{"n_kv_head": 4, "norm": "rmsnorm", "qk_norm": true, "parallel_block": false, "init_std_down": 0.0, "batch_tokens": 131072}
MLP neurons of a small language model. Each row is named by its layer, matrix (gate and up: input weights) and neuron, and shows model dimensions 341-468. Each number is 128 + 24 x the weight over its row's rms, rounded and kept within 0 to 255. Numbers have three digits each. A neuron's up and down rows have the sign that makes its largest values positive.
A block is one neuron, or neurons of one layer that tend to fire together. After each block is what it responds to, as a language model described it from the Wikipedia text at the highest values.

L6.gate62:141184164138153157169116138128097134176126092165105134168135144143153139152126118143133141144077117131148105104142109122124105076156102154102107145157084124075136085140149134123110149086156121117164111173082129170167158140150146095129130139123172146090143170135110121147103091138150155150111161126171113122145115156129127117118154130126135125124149149147114121163139110124117164102167
L6.up62:140107117134108122130169102108158152114105132128115120127119140127107161114148126086114176113150144170152136090093123121123147134178130118140123135114149151138160108112106120166118145146154148136095124131144167096166154146161148147138154185101111109120127109117158090142130159130163102119105098074122086151082121112116132105107124134148112119098128141102153158113113094108148115148121
Description: Mid-name connecting token. Connectors and word pieces inside multi-word proper names and titles, mostly "of" as in Medal of Honor, Faculty of Arts, Women's doubles.

L10.gate124:148144119093099153143164140121113133137120129108120140158126127108121101136097137122158132145152115090094130105104105089100108137108135132085136167163156117152113100114154114113135126126069110134138114110142142080129166113151137129088103130106131120145157130137135091098117109140134167137166135120095133125071124162118117118136153110155134134141114117161156122109129128191139156146137
L10.up124:081153088100133130135145101141129149111150128093103162126088128141083116146159148138113111140143141155126136140089109156180121106107095095156145152131156122129154091101099137088096134175080134133149127124121128078146117099131143144098116121122128134159113155096144139158188147109106138126110124166112139163101132167097115156160161108164084163116134137182101144100122140162142119176089
L10.gate329:118145116112106129121139124094124136170134092083130088130130183133071135165096159180099172130137131123139094096112107131129111154116109128138136124135141170139086124115104128152107119134102128129167142172147154105109063144130113110133114131131134112135110116128118098096154114147125149120154095035164134124158116110092141130147141134141126162138087104105156145130145120095128151146131
L10.up329:150138137142114138110131103131125114125145080134105092116147128124108113183148136115126086123139124124135109113124120117073103129095117137114124130134100156101128143154091129191153170150149110088149119146153137131118144123135176155131120190064125177148121173140118116148084120167144094123115141126110128130110141124089123122074119131116077157093132103152111163130176196156142137139149
L10.gate595:160160086111179122168137167160110153123069127153107141162118098137123131096112107124172191124134117131118131105075119139103112115132118177123089128146115134158134125128059143152114129117125177139095131144144147101138133139085160151120102132134137127148137135108149158149108125159121113160181098096125115187094077129091112199131125118123124158150140125186176147101151124129153177160125
L10.up595:101106140137108131150169107074155103138149106116141180103160152131122109147136138131101117140184157177122120106150126125108074124092135128124129128151126113143127111134131153129139157121131170132100164161122141128140130106105152100140111099203092098125106138136122139125146139103116126094074140143159125133105120168153158124132122115186118096128125143102134114109111119151138143116138
L10.gate614:103179144108131130144167091148134136118113175133143132137143092142150137137141129116091120123147125122114128114119155115152132129151107134106115135131103159124145103155113129148129172097125175149110159113125176122120123120118156102134082101160119108098122166131111143137156111091135152113122120142123076106115142174123131152157147140154127163136155137122165114134126108131098161117125
L10.up614:101168113102169118094124097131137164130156125133171122161110080170160124128117144125132136174151095134116149168144169128125074132115162117107138094164196116142145093158148088123142168144140143131123141112100148131121120140166144117133151136103170156151031174094112154099129120163122131137116106117123153148105172155131130103123128133128143113119137116123104119064115103098119149114157
L10.gate786:134157158111142104103146121128118158114164090135130097086089113140108108075125152129145173131137126147150107111093113113142164186105117107119122100156122150125123113103092140130109153152127181156150127105123174132134072142131092135187119132117143117152143124104163130101128080131130151151166132135122079148128098138115152134136124133136157132153087114080150131139143129137123135117144
L10.up786:119127144131141097138147111145098148128090177132092137138092173139107139127159130169116133187116118106089099131116096147164095136134125126092139097148080128099131052117134105136128103115144161117124135124175122092100121129135123156114076122133101201115105110160113123125139156130094083150109099115140115139130138128105159146162150154146126111168121140106173128132160133105131056139126
L10.gate1027:167171137130149139134082132149102122143133150173107088114164127099086125155117132098177123136140125154108112119105128125102138136113129107164054119129126102133106154105116145096093088126115123145159108139103165112135163146133136098136127091115149121124162125080139129149119104164145140168118124159133147167145102122109068086145158113141160153119146165143144105098144122108109134107121
L10.up1027:102145145147137120165162159174103109150145161102146117173090127140115080123150135126166134121153149130139160075193110073131111141097093119152110084158163145158146096131081150121159120121136124144134127129130148067128135135168146146133099143122149092137079140135152101152090092131128147121121139121125137105118127147122120087123142125114136149109137125147167117109097125179149151096087
L10.gate1099:149134154136118117138139128105105155128106181144121152127120139108117107131132121147143172145117158128127149107132127135139118151108084142099140121117120151144127153117093138133102118165133127129126162192146138130106086179125194129154119166118161143102110120112130072139124110103154133110133129098123133122173112180099113120122140118122128192145121169142130113109102099131129105151112
L10.up1099:133139129129092106092092099152138132130150114136156162150068094121167129119080123128169162144108110128152146102116153120118106125142114141134139109127170186129139126117150064182132162117135145128141134120143148095161141100133161133161130138116121139179127119149116111118118105123097116157136139128117109153151141123134112128141126167150081130143134141097129165149139098142122080149133
L10.gate1325:111108128113122138122121108102150139101155084107103138120137170140133072105155116131117123145181125115134152119116127168091151154136111116111125115143129116156165160119153156140115122119112141171159144127124197148146117118150083129184081154144142137101172156099111079127084132117105170149109112116109093174122106147094140166125117157120165164154098129103108138101127121146142090131131
L10.up1325:143083117140117121126131134116146142123131139156126133104113124128109111118127171110152095103125070150092098120136086159156136115121160114138144165145100102134136082119144195158090155118137089156083136118139144113152130104115132089142115115173149129113115125104159139121098145109118139155145132132146127189108164161141130150120117133141158127097127113122139125155091101127127098144090
Description: Critic-outlet "of". The word "of" after a critic's name, linking reviewer to publication in reception sections, e.g. "Jodi Walker of Entertainment Weekly"; weaker on other "of"/"from" after nouns.

L8.gate198:149106129125109131172147130099121149131096134123145104122133113137103126108074136120135103135114100116133117127137164115146112133095103153128100156163136174148121142109111136129131150127110119094148123108119161112152103162101160121127095136148138076150109178121090089119132138137134115122151189147143135101110108155081077158159153156123143103152118112186109116160122147133112171173136
L8.up198:142128142133115128152109151068080148139101136100124127164153160141146138117170112168092105105185162087137139132136127147122130107093090124129133153153134147114131105133170134137096112096134115094129116123078127161128116136122158119155100111113113138117133089099153118165192131141124127178086119097172139122088169123084164134106144128140146114117108151153109124111102122104148098110148
L8.gate325:164153106110138131140136126116142166135124141117112115143161124152166110109123161138143119148185122097128081122147145119098126151121100139141101117132093149127098131181122081143162164108122087141116116143166147121135116144108122095118109168164131154146124111137108072181084148137118132118140131107120110072100150124102114152106136150166144169187078120182146131145110145155086094106144
L8.up325:130192132125097080081100142138153114155130135148098110143121086114135153139117113119118127117105110121104162158117106142152125106102091127149096151172117127104120134094134143122152140124099171101115140136112074112129155112090118141134113116145171108147151128154182132158119116107141125096130152151135117133155125132084177146123099119115114096109167123118137190114136093067137169112147
L8.gate544:160124153123149142122114150148154132153112121084087145110141117145145115141150121125150161136137145105123102113082114125127135149136096143115158100152129094130174166145123124129060087109147108142155143147135132122139136108124141119076153172169168126126123114144145100126114097123135135101092151101151147103122117131142103147134116151118157170159089146126177129132163094149089083077113
L8.up544:100110120134146116142131116187114106101134147148124131122168100141106128094109149156091148173170072134088132091095135143128153097122110128140139130140121099178139138109114140165113108144116105138092107158105134126163145118096143071133123159105145137151125115168028109134138118114138117118119131125137111122104132093115126172118117143180125108127120119136144122129144121171089136116142
L8.gate552:097134160132135165141130118179112127139086136125098108146129093109096101110098104143132146105110144129108114104085150151132141133125158164162124138140161184100157183149141114111135161128127148143130120095134126123140131148126130123151125160138126125113144164124146194158089125129125167146116140146159123131151121146118129117131134197135138139149131157174185136124116123159117132133097
L8.up552:110145135123149077118150138142125169143104114136094156120087119135124102143129108128107154126102135136141128123147121150124126091126123108141145132140143148094137132137158137123137145112106108129162119136125093101159096114133111092129163130117162109165106143142116144133158122132129132118091135118179152130169156163176125146152132168151146128154142130135112142157125113147148149097120
L8.gate732:143150095119149159174142132091148132140133125149147112110164117156099158073139106103131130126164123139070135096104140112115157147141129099156107199127145098187132148167127123094123097129123129165134076130115184098158145170113146156145126127118121102144173119072092131153142108150169122141124107134123177152105111124111131119140155162148149146150133141143168147112112129114165130129180
L8.up732:126124136096142115162143065086107158105148111128140142157162101134145108113144151142140117138108150150089102106155130152178117174130059127065173098159132075075102081097104144164138151142117148108122129106100132115134134131136133105137104122143118134144154103106128146161171159083100118131102116170162131114104148130135105130147118133141115085119076106146152090147110119171165146136176
L8.gate935:125135139129122150133112113119185137115110116119160149124130151133140116130130111129149114154129110125141102104112123118079118133142120164164130159105132163101111152154161134100098105093138087146142140126120133162099174136111189138127119105138135103098113123131125109158138135150099151147153134131126144127150151164115089162105094157137152144147109141111139107144123098150107087135131
L8.up935:108147139135083128143136120109149142095161073126126128085148181145106078116115147133135072083136125141141095161090121131176181150133135127107114134139130141153160170124123134110112116154119148163122121130078142120120093154157108170127096149085094155148120102088142087145126096081147112144092132121128116100118106128131118134150109143130134098134144145138126145115148097140116092108140
L8.gate972:160149122130107119117114097112096145108131132115146160122135159136158160144094167127119094149120098082123126139099139145117139132183114124168156071182071142152148122152120118111117177140096137109121134121147146115144143170135136122121124169087170129185102129141107120146118131144139107089119142133110155168137170086158116105140101134156106096125105142126116104093132187091114096165057
L8.up972:156118116083129122142131108149110173123080157140136126101170151126159137128095132108110120125158118101131102140121167131112117137158109145088142114151120119119127086107108111163156106143108166126115142136146122111136118139127135075081128136132127123152148160111155158079140164113117125094170131114160118122113140160160145136133136120101136147140145111125128104137164144125131141145132
L8.gate1227:146121136159091158137102074113141123103102175088153094163193085127101130129117097102140133135114084109125118101095154149123162169128138119144126130137112122094124089094085121152177088144132167169072129127122130128108130135128167116129124127089140144135144147098134134146136119134118108106179120127181145124098140140134103128138135094105126127130090093144133145130135180131142132157188
L8.up1227:110158124193112160146126145103130134114147163087156108130156101106176130140122100132107097120129083130133114145133158155116140122132133102070123149161160114136132115163085089156192144142092090133090112099132142132123128151139109118114146151145144115161137110132173129135117112111144117140156169121122136209112140091094123145125113100110141128138113134184151164138090108145178130142141
Description: "As of" date phrase. Mostly "of" in "As of [year/date]" status updates, plus "of" linking nouns like Faculty of, Medal of, poet of the.

L6.gate1156:149109157162121153156167123161121138111118182160160106156117113084159132149152136126091123105116139170121103086086086107165140068152107165118138146103160128125076105139077137154171151135140176182104179140143134110086092118130121111125147151147085117110103138139102145111154117161176119140162130154104160130106129135131092154126115125133174141165122164078110112132131099128137144153103
L6.up1156:163132119115188160167149107110101090082147141110129101158104107101194090075105080109153113114120089102116120114110138120126140128170106168143130130159132136122091138138127125188138123129153145144125121142140124114148166103132142138131128164129099109157083112145142156109121139172144102127122143135144097143093138157105095154119151150116157132131150128129173135160147116121165121164118
Description: Acquisition and action verbs. Fragments or whole words of main action verbs after to or a subject, especially acquire, purchase and absorb; also shut down, moved, cancelled.

L10.gate85:189085112152169146150133138136147163058076123152162122146109091143117130101073145170119098099107078093113142142096137083114120156162113100138161110149107142134102131159117141130140142164124138100096173107158113114120141094162180101147128127144158097076139164135149168124111125069145132136159130109150116124090119111149116101150116126170159143165081115140125128155082158177143132136114
L10.up85:168085131123117140185085096136137118093131158141136115149087100139125123138070113147114107084135094124126104145134134134136130152149113130153115068105132144114151131092138110136132158165134155099094171135115134113114115105150157131112116178160159179136136152148140124125100101087130160127118135091095100109134128132174122132112131129153131092165108111135075095146142156129112153142143
L10.gate234:138108130181124134137114139124073123077088131119127078174119107113124110095120125083115122123128088127063135123113150140119111102158135168129090129141127166128162126110076124121120160137119121136113135146144112122107148144110146117133135114108069103146149138129133105143108147155101175150159126148119124113100152135117096130154151098110115156121103104134133169149145115150134120149120
L10.up234:135141137141117099153146140122080135157094107108116140131129151148167098105119131134101105143142082156119176092094159142159100136196152137159120144113133097171107139119134193159141124145139135152164128156115146115122115085102085132155129170080142117092130139147106102148129144137092195157112093135119143126135144129138090137110127153143147144119109110077139140150145105124164151147132
L10.gate305:121095081140108144147110085111108115079126120092112098124088087122119131149102147148142117112153115102123126162152172171146097162153129134146111131114102143116159115124125100122101149149163115134075192101167135158096168162140151081148115114142138140108147121133174097126114088085128124137149117133111136113111167151093118169135113126130114130144101158119105115164087140140097090088111
L10.up305:096133109108125092103105094126126075135128162101119074079103098113114119107107112118163115126141145122130104116129109134159159083132135124160120162119125140142140152140109086137110167106124121151121103132179089114150099138117101118136163135106088109154135107140122138091105153133111154095118088113138142116119080141099147113122085169151174170158176144094087140125101128133098101147116
L10.gate442:125126158104170123140127096155155108094099124067119090150132111176144125146108138139119153118090069128122135153097154156130157128067141109129142122091116165143162138129122100154076146154125092144094131112147113129131157120162151138132120146110148116154139137132149120092131125121132158130141142111148139128128131122114121104130134173117132141105146154131172127121139126073137118117085
L10.up442:084087132138157127174110116138141135117142157160147136117112108119141128072139090163088136123147124117145107125163102153137140084137105116151131138131094128093106086087116144105072089106106118052106163108140168102124116169145138103087099147142160121126139095125140117146147131102166095168093135164147119096149103127108059112160121181112150132121120138099118141135173160109160108123141
L10.gate697:162152160121136146119116125122152130138103110068152077116095089132092140131108133144121157148107158109105134144136138147112109125138126089136161141131117123167146139171076120118076146123092078117107086132157128127162094152159145136138108105101130136110122104102102164135124099161130173138120141165105129096102137141096081123120160120119145155124081127143124133145141145114157159157125
L10.up697:125141102136085134129077086136131122115070153108104125113118136132110136163154115153116138111130185109134178141128115133138147089146175153084132116095073135150145106138116146157136095145156125168117143183135137112152120155136129107152107099147132129122140146115148163120099137119092141129109174131147113126110150107114083129131148117114185115134113175068130124094127124193136118141155
L10.gate768:115137117137142095123129106171120143065099130107134119147108143120111130100163143140135113159179123138113143141095164128151098157125155169117171118143116102116120122140146105162126132154092144109147141150100125100097143132095150058172108149125141126121099153125102143115109140137149164119143156153105093141122144154164144155148171152103132153117098099132102144123158132151131156153101
L10.up768:124158138111151089131129125136140097080146148083139089118109105123160171155091159127116098099172102126102120145126155184154087130096154163132146100134145143103114131111156104145139167175137115139144122105122144107131140115119127087121158117146149176137112126169129165174093123116126174098122151122073097132116178113166145136129148116069113133088111108143120101138091109091114145136120
L10.gate1167:107120126145152158139155090132113107094149119109164124238111094071124085136122112162174150119131133129118125117108116088130126152100125143131138162154112156147122136182112114140146136134099101120145133144140126096109086103075157120144132103125106123087118106135108144153102098140143150156177139123127126106067108144103096135123117128165134119154134107126118140153135112112118130116106
L10.up1167:128088175127161171114152148160133113119113132154130158135087104164113117122147124128062134142107126138130173122085135125133116125138117127122141131133115152124085142203118083127096134126114135135111166075127137113139118091128164092164134067125114063054088147107180168073116126129080169111143120123122147113071115160138091111131133129122124183153134119121144152101145129121140148140155
L10.gate1182:151113109129131131152127143120150079074085158089137076157103132140137152152106122155128158145126116134088147150098185143125090142107124125157155136124114137145096102146089090134129117155111137152090130107164165173110109116137135115142115142144124099127070107135169126117108122140130164102171134138077120107105096137113120121106136111108135165146109136104153121139137131105137128125152
L10.up1182:121099122110168158175171153154111102117134129074138071112142127163169108120128140118124133145108083156094116132144120139102108094107136095133150140139132128140098140150149084158142118138127090125102120098145094111116129137115151137088128114129161163149148116114143118157098141174196185152128113115119139164071116104107080190120103158136134160136115099134065132121169133105115126126108
Description: Verb-phrase slot before particle. Verbs, verb endings (-ed, -ating) or object pronouns just after a verb that await a preposition or particle, e.g. took them into, cut it off, falls apart.

L10.gate214:122075155125141118144129101153147122080118153160142109173100099140147114102141127140087139111135094116072111176116171154085170134134130120124117107153134161080103101108124120161089130132126089104117133142118133121158137106134153121130136120132122075105139120137137146128140141150113121116129157133120083093128134145134076102122134131170140128187072124155090099138127162126145152142144
L10.up214:145134133146164127150110159120158125091099108174106134120078142138104131115134120128115135117181131146121087091133135139121155137140119113151162103123134183150092125178138102169132168134107126082147137150122159115117119127110160099111121128150146103132094113151138113136130122140127147121175194152106093161143109141133125127098133105170131169142119138164167154141148151137118087170107
L10.gate437:117151143112097124144099094150100123133134087148122110119180163132116127117097133132115117081113076099134112135083154113131119129146141140122119117148112148144083122122132161119139174108143142140128118135130157145151176103158137129141105142123100126145101135129144158139117121145103114125130097085123136126115124122131095118108103105113162126144079121112141073137106136171080129128107
L10.up437:172112074177158140110154149097099132114112123158100114146154135101095111155109134099159165097145126156148115104137122132138132137131136138143106172163119142128108129118144137130086131168147049136127154148152105084131101144132135115102160074097110105124124105130109163146129125182114095141161138107131073123107118139116145146092139117104153126116163151153167089136067092101126151169101
L10.gate705:192076086156104141156152132139087107107091155111167082179132123173124107111125180120127108161155143146089127109113152106109126114151125145106096137152146117143102134133128101157137137128117109163099081099139151127120119128119133143109135127148094093132109109141123146138116174134148151143142127144107131135115134146097094154155156142134130108149154126097195093158111136139163107137123
L10.up705:107173133133135140124098083138160110171096140156105124116110080115148115140136050118144150097146102139110079119146095180170140097113119143119116105148167148138164126103145129121133148112120129124133166099101146092139163107125199109117113120107129152093085140106110097115179118146145075094097195106133113121115093132123117120088118127145087112139169120119086146090130106086146122155128
L10.gate909:137156123157128117121176125114147153099105111117102081170172082113136142052118113085123146107158073111084136080126149115115146131134109148140125125139137119126100109156111094162147158119145133104104110109134134127150150136117135134107122136116139122116153133084126144170081131131148162160107145130142102104127142109091070209140128130136139158175106079156144152181118127135152143160102
L10.up909:102146112130068121125116128109116156110154137107158104153158096133133120134112132121129122127151121097116161082151126146112130109149126158147099114125126140132114145135106117144092113125147119143102119098121134148111167149112143127089126113109114099114147095121113117143111160145145147133100104163115153098116138100076069139139122134164096138133107129127109128192119124138161106172073
L10.gate934:115160118123146108150134132138089136121113100113100106146097096150140142136114115142124135169108098160110117100109139138100134156174122126166121107119145135118055134117101179137131110152131168104145125127124090121123131078129184097111136066148154088118116131112128099117124124141147142172159110130155149118121134111086119135128165129132123182138147124133123109122135149105102133126197
L10.up934:136169130134133135126151120148114157123136101126126143116127091127119107105131118198140098137152090155121092124147110166137130136143116155188140163118126159106128118084173157153110100125144095117164178109114102124133105117090172113135133086113151102132097114101106133105157125178141162143141135164136129116160184164095101127133177141129107166147139131108084151177135137106086147141126
L10.gate995:121132146133146113138111110124116115113137143127132099142131163112131145151118150145154115128142130145130089148155155148114136177132114133150120106121118140089117157130141151168145142131137131127135170124101102103128149144086129093124119121135132140140143152135139056140120144108150140148175110127152097075090127114118086171100134153113128132154112098086106091150119109139067145140159
L10.up995:114146144151112131121118176150104114151096122126131129133148127122142132101133120139122124145116140142130123137091123120196089105163136142115056105143136112144081110137121128190126128148124154159160152102129118079129112148106113099124142099101101126110085132154082092184128130086128128138161120140136105131106119110161152126146131110157084131118106100148116154132124096126121161122148
L10.gate1025:117106113096116150091121152138140161108116159108134091128078107156146135135093161106105076143145117149098093104133176137110148111134124128182149151159144153113126174124078133151139144086155090168146144121101143104120153145144111094148139132111105123148113112112108124130143141119120161134121080126113159103112126110103107172107137138118098124165085128078108121139129136132088111102193
L10.up1025:108087147075120148090089146104141151176137161161138103108118148146136119111081148197111141122112102114150150103110140146154121183159115093135135099124100135146121095115141067109147120147148141131152127150132104151106150123179126115148114114134120164157104122122089136121126158166130140099102135151174126108122121078076137135099149139139148162175114145143133100115148109122146136144124
L10.gate1088:152114125130146154148167136158149153075105110119115111130103150124143150129143137139108117155132103153113142146128118131106142120195063092149128132097116163144116114097116175174097114086085144076106108133147143120106134096138102126141104136149124109133145127127117128108120094127139136105087119102116147149098150179092084121149148143124115161191117156097151175134131130146165143137098
L10.up1088:130058173151136116125146132129128135151076154147134112140112164136095130116125119130151127132140172131129175166141175111142124144119139162145159111154103160104140104150114168177113130102150141148152143111100102142105131166105166077155111098168143157130198133104111084144123168147129095140137136130150108133119124147112141138112099162114120178087114158149134092153150099129122157124115
Description: Transitive verb completion. Final piece of a verb that expects an object, often after to, who, or a subject: undertake, compose, sneaks, attend.

L8.gate103:114133136104127176145153130101153145069143150140138109180119114116092139137134132077144140106084109079123116108104156128085127145143145127141178188121122138113105105117124056110112096130135072116111099074149113109145094107140132124188128137098142105114118113123183122135091113173107151125155100122159140137128122175090111136151111183133119121162099148126124104089135148138103141102162
L8.up103:145111113117121105113154116130108118134119125109153126109171129133123126157139108097144110127173105128153092127169146125108157134119115144156127100112096121063089098122121108148082110137121125117140109111105164147147099153124137133108094121103170129098140118127121105176127159116134118100110134133130137141145141144079102085109098149101152148136110121146106086109141211156147108119141
L8.gate225:172131116197125112155140166147121112124122138122115121130114109119161117134154115128165160162111117122125125100123107077125121109110137162119151125164124132142139104145130128148091120080142099115052115133175136134140120109109124129141114130113116123104169123136139117131117123170125101147145089093156137158107155134115120198110162114117147139146125156148131135160129099171101110158135
L8.up225:105082106100145141174089113129113132141128101147180119139098111164105106159120164104146145113090108133104088129096085133098115165137128073107150152148111167120103116126137084071129126154122130112104107125141102103113124092142115166147140114126169105155094134137119176147154116148136134176135099164112160144115141164126096130146133109137102141137139135119096134157134150158147124134122
L8.gate695:135135118155136149170120093122168122106124106133136147137142068141119100124105136137136139115112087096165113138116144128116122162129117106120144107109091140132096107125129101137108119159145138150106107089159155142115102124127141093152085158137155105100150126132121117086109146117138102127103109136132169133136132168077096127122179128182171177124114135131126125113156188154151149111090
L8.up695:180102116141118100121113118113102136119093141127157139137156127111104108103114106117137123116135115108120074072112150158058122138136168137175096138127123134141136124132116123168136085106101113105113125135172122125124144131112156140106105101106136132138105139145150140107081130179116166101190162105129137144152099077123115134143141148127117112151117127108173136118140114112154080146157
L8.gate834:128109103151123121162149089131132158091123152135149127146167119166108167106092130116115127094097062115096087175137140132098166135149118139122110132116107121126108155089111152124147130138111165129075105089191122107117106133142145096122131094100113127093126138096150127132136109113134121121110099098186123114120165150061098135106101136142086113124104159193128134138125134129127124143136
L8.up834:134163135165113177133108159114112106108130128166123135082113166165125113149074100111143105162185123089158121148119133148118121113127086179130119114124182174124130123135124098130145157111102134143112099097152137157094100160135102158120118116074121158124134107149173085128140118133154113099081125133122150082088103173123096149124149152141150172123123137159136150147118147116133108145133
L8.gate961:101133125165134124143182111150163131136118101095136122145154109173069147115132121181108100112101072111076129127119167083092138122124139151110101153165101105129108108123058088147142116123138136111135102126133148123114164149146130104137132115102166072134123121150162138123119084122128122162141120126157101138064133161120110153168126123187091096110102131143148155093154168129150127136147
L8.up961:120131137122130119131121077111105122123134119122160107142119084143103163130116106145163113121133115116073131151155127127129194124115107132102134148175133116144082121110119096157181124113131128128145106075110137126166154140123150170117155092126151093143113136128116127124130140135135125136145108125165094174101153158117116121147111160168125088125097099192115115131141129091130178143136
L8.gate1081:153094125140111133161157106112146118123128146116132105157137158125143114110107118150149112136108083077114090101130120180109135112136131172118152083127128137112092122127129098172126167096179124149145123133143109123122134138111148120129119155119105122124117118138131082137093152164109145119107150118137127137089174125148106125096158127153118117159101142137119108126137115104149110187127
L8.up1081:115115126102131150148190139104101093096112122182113141122127134102136107139131080138120116130168116128078091124162140125120174148149119078131140135128135179125086100143134136166111138100105132132142113120121146124144105152175140108131107142166094099121094121116113088156080090132141129135126154116127152131066171137116129151092122172185151133102118097169128133126139094168137115158138
L8.gate1196:107113166151134123118164127153124160106106100088159119144185149158077094124113140139124129124113093127143077104117090152089169135130122119178132184197117122128144148114112142114134131144124126127135111138159170136106118130087159116104103175113123091131101093150157100151105141153143130134147132131135121145114110163114107124100112148124114115127090087133132127127145111127122145134122
L8.up1196:128147118165087149159153115170116114168109147128086173179135132122150131128121090135141171140134132106148123133114149106140145144108142128149140117143111091136143116080064099156100122115111106131108111124117115128164137132129165078107126145125123128133135117139141105155155164142153061113114160146131098126142151090098109156143139154109111155159132127100128134093172129136117114127112
L8.gate1310:154123123140146128161187139141139125083109142115137106149124081115121077126100114162109110107126104133148111118104145166097139118154130138106141111103136192167132161142104140167110132180115118130116163110169108144111170113142167119132123125114126149099136121113135137112084113126125147126177154176148122119140127091097163150132153118116134185126134158155128139153099136155109141130138
L8.up1310:141121101179126174204144135152163163135085152110137127128162149146154115139130116096134148131108109111075082142070121135134095111161194112092142118111127111105120126121188140131150078118104114115102156141145112076096100117117141153144150150147111069091131157146144141143151121135151129125153129121137182135124169153135124118131104108146151125135092124164126140134150143130139093129098
Description: Verb completions after infinitives or modals. Final piece of a verb, often a split word, right after to, could, must or did, e.g. occup-y, acqu-ire, inv-ade, set up.

L6.gate681:127090107145135129175143109139126113111094122129139095131130117120164167119102167145110114112154126131134119155137121162132138136142149105156140115120119149127082094108121119151094095095115176135149120080150126108092109129141143096135142111083129082167143101122114103153174117110121115154121080118120154115073137140125143163164158094147126135128147167141141149105115124128119108111085
L6.up681:103136127150077143168135109107119108074135142174120115130165144160100107104090118088111130123111125087085075127150171107159092113109117095109100119117134114182109115185114108131139131103141057108116127130155080132115134123132138099125133138132155138117103126106135142121122143122136139170146122139138143061138188162124114090136117168179129151158116095152152104157153142090082137109177
Description: Verb-completing suffixes. Final word pieces that finish a split verb, mostly inflections like -ores, -ing, -ize, -ides, -ines (explores, realize, determines), and some whole verbs after "to".

L8.gate0:189113158157140140149131110146118134116112137106130091156140147092113143165139102157171118134141091102169102108136133133143106161133144148114098116156166158114094140102054158137100128101132128158098163103126146109121125125112141141128112133106142089136125106167110133143107122161180136161115137104171086125142172082158113177144094151110115120176142132133148128133101132114125130143109
L8.up0:074169114101166156119086184079101200132118112131111119101140118168105155108116123169091120133110162106110136115137151099132133153102123141147101129134130118132123137081075133106136077129138165140106162142134119127118133145116105148104104063079137095142124115117149094087153115123131143158131129111173098125115120117137083112106142136099087147148107088145161089099115155108168164125178
L8.gate9:125131145162104155160147095133139147088137126116142130175179126139109118077120135139111148138121099122128117123140151130115128109165113152160125104140097124135124109095142090155130128154116162130079135101154102108086146145140098099126112144103118063084137095139142102131150123162153109112129127143141096134127126148110101127130165101155096135163124135149163131183124158126105105154124
L8.up9:140122103158102121188122128147159099103110138165127108160151104126139165143120147139105118096154098166113123160134118144101125119155094127095104085125127092119098115143122193187149123126098129140134123167100174101127147132111111143115111102117143124104115150095118110099116150148122131091111151104162130117159142117101096128131116142137112111143130108097150122127135148121100147151159
L8.gate41:143061138143118115148140098137106120064148104131111104121128121135103097110159100161103102144113120097104116085142154112106121124119104178135118104084132137139134101138092169118135152083131164121122104169113134112118120149112121091138115107118156121108166123093150089136103090151168168110105117105189153118166162139096135143128107139163087137104157125158118094149157129106114123114154
L8.up41:184080152133121110137160116078093117117139138104130073136119109131116147133113144173149129123099127123114145128156185115144132112138124173117097103087110117152158137133113171143175138112144147131108166137120141140105146153122120094097122082101134120120126133109100101133123144132124129089093152122167127070151134079106119171101093134110129127143187119142125092119142113104089143097139
L8.gate139:123109124177124114169120128117120113140113156117143097140092140136108082168094124137100111141101087128082113108148147111100144101191115150109157097138130147110110156143152114124159136106149126118073166118124123120181140124114129112098124114122135089136099151129131112114116129139124170138128153126121153101096167108136055111132160143145143158165151092099132115140121160117100129083102
L8.up139:147087147140171122112153115114100131093068143124144115126151109123136134130125144120144135132168142107125128105129134121095101107135116114122111146125137101139107157123116120093099126140124134139136159105178142137106153158061133127135124130134103127138095147155115110138081159136126102153156146180160147203121127115149159136163143116098122107152100148162151117143147146144152125139061
L8.gate141:147149123171132129140127173101112119105149146112104106160149130119104057119129124111150101150131122109143106122107104122125141153122102174164150159147091123155110173073125155163116155119131113116124138111170104143126181163140112085148105151129124101139110131172144109136099133141122137132133114164148116150087135125093085131117128118132119141109111143125126091142116135143139109082109
L8.up141:143105119109135116104149132125092157142130102122142081160139145114093103164154125133103128102114136114120117151122087160126158120133152132135158141127140086124089106165129123190161128115153132161095129179105126101121116090117164158119124106126117154125140140116138122143140125109125111159142150123158117130134135082109151148145128120148099148129112126122133134101196117133149192125134
L8.gate189:137137131125115123129118081162111127081115112111131122162131131118144087083087138121149092107095082107117120121091159118063100143157121146113154137123107130127159095148127128180109150111123110140102146097122130119152096108170161131121132140139103100114157109143166128152103126152158177176128114098110109102105134194159110118128089134150092109116168117108124124142130095149151177149140
L8.up189:142161119090146125126149146158151137132096091117118161104133147121133102177140107118163135141139113115177158124157115155084114123126157148136166108138160140126130119170147144112124166088162132125159142121119134165130151103102103139115142130104123105098121119109143106122168102135126142157105172113162097136159093135137104130068164096083116143144118162117164129196126066108099121143099
L8.gate288:110159129167118095187125115117118149131140128103132128132153114116131099150122121084103110134109091069096110130113115123106151142133115128149113148127093125114125120132101138154120135071103157132108143118128184153139163109144142101140119115140135084123130104145155137086105094155138113118093116079092149109134170098127118141134122175107123120184138120186160139132142083134118113127082
L8.up288:169142114169112117146170115167100120115129132141133103127108120167140128164123145111088096124113123094117122145123109133105120144107141196156119145110117134133162132113088122144123119118140139141112156137138133130139161092100165079119137104147121146106113102170135139083139142152082141083098151099136128084106157108141142125130166161093072130179127131121084139130120132152137134165115
L8.gate968:096108143139150093178137119146105121102096130140133091117166150150158128147119153136117114126120124100103145123117122138095178136123126127109121123069077137120109119144107106138130144151100141124090150123123118135128081171106123128146094101132123109069125113132140160116137137108164127126145097126153145139101148130100109109142144132141168122150161126172129120131138149129154118119116
L8.up968:149085131129144126142115119137124128127112147124155064176126131127091109138083116147131121120129129128076086161156129150091104108151113158122117120164131153128049105139099123167113143135110134146125122138189138085154103121133152102106131162181158102169093146156121112138097148134115103157138183133137106139087146156121119136126087145138104110113118153088139132095108129093141126151107
Description: Verb after infinitival "to". Action verbs, or their first piece, right after infinitive "to" in purpose clauses like "in order to rescue", "to construct", "to view".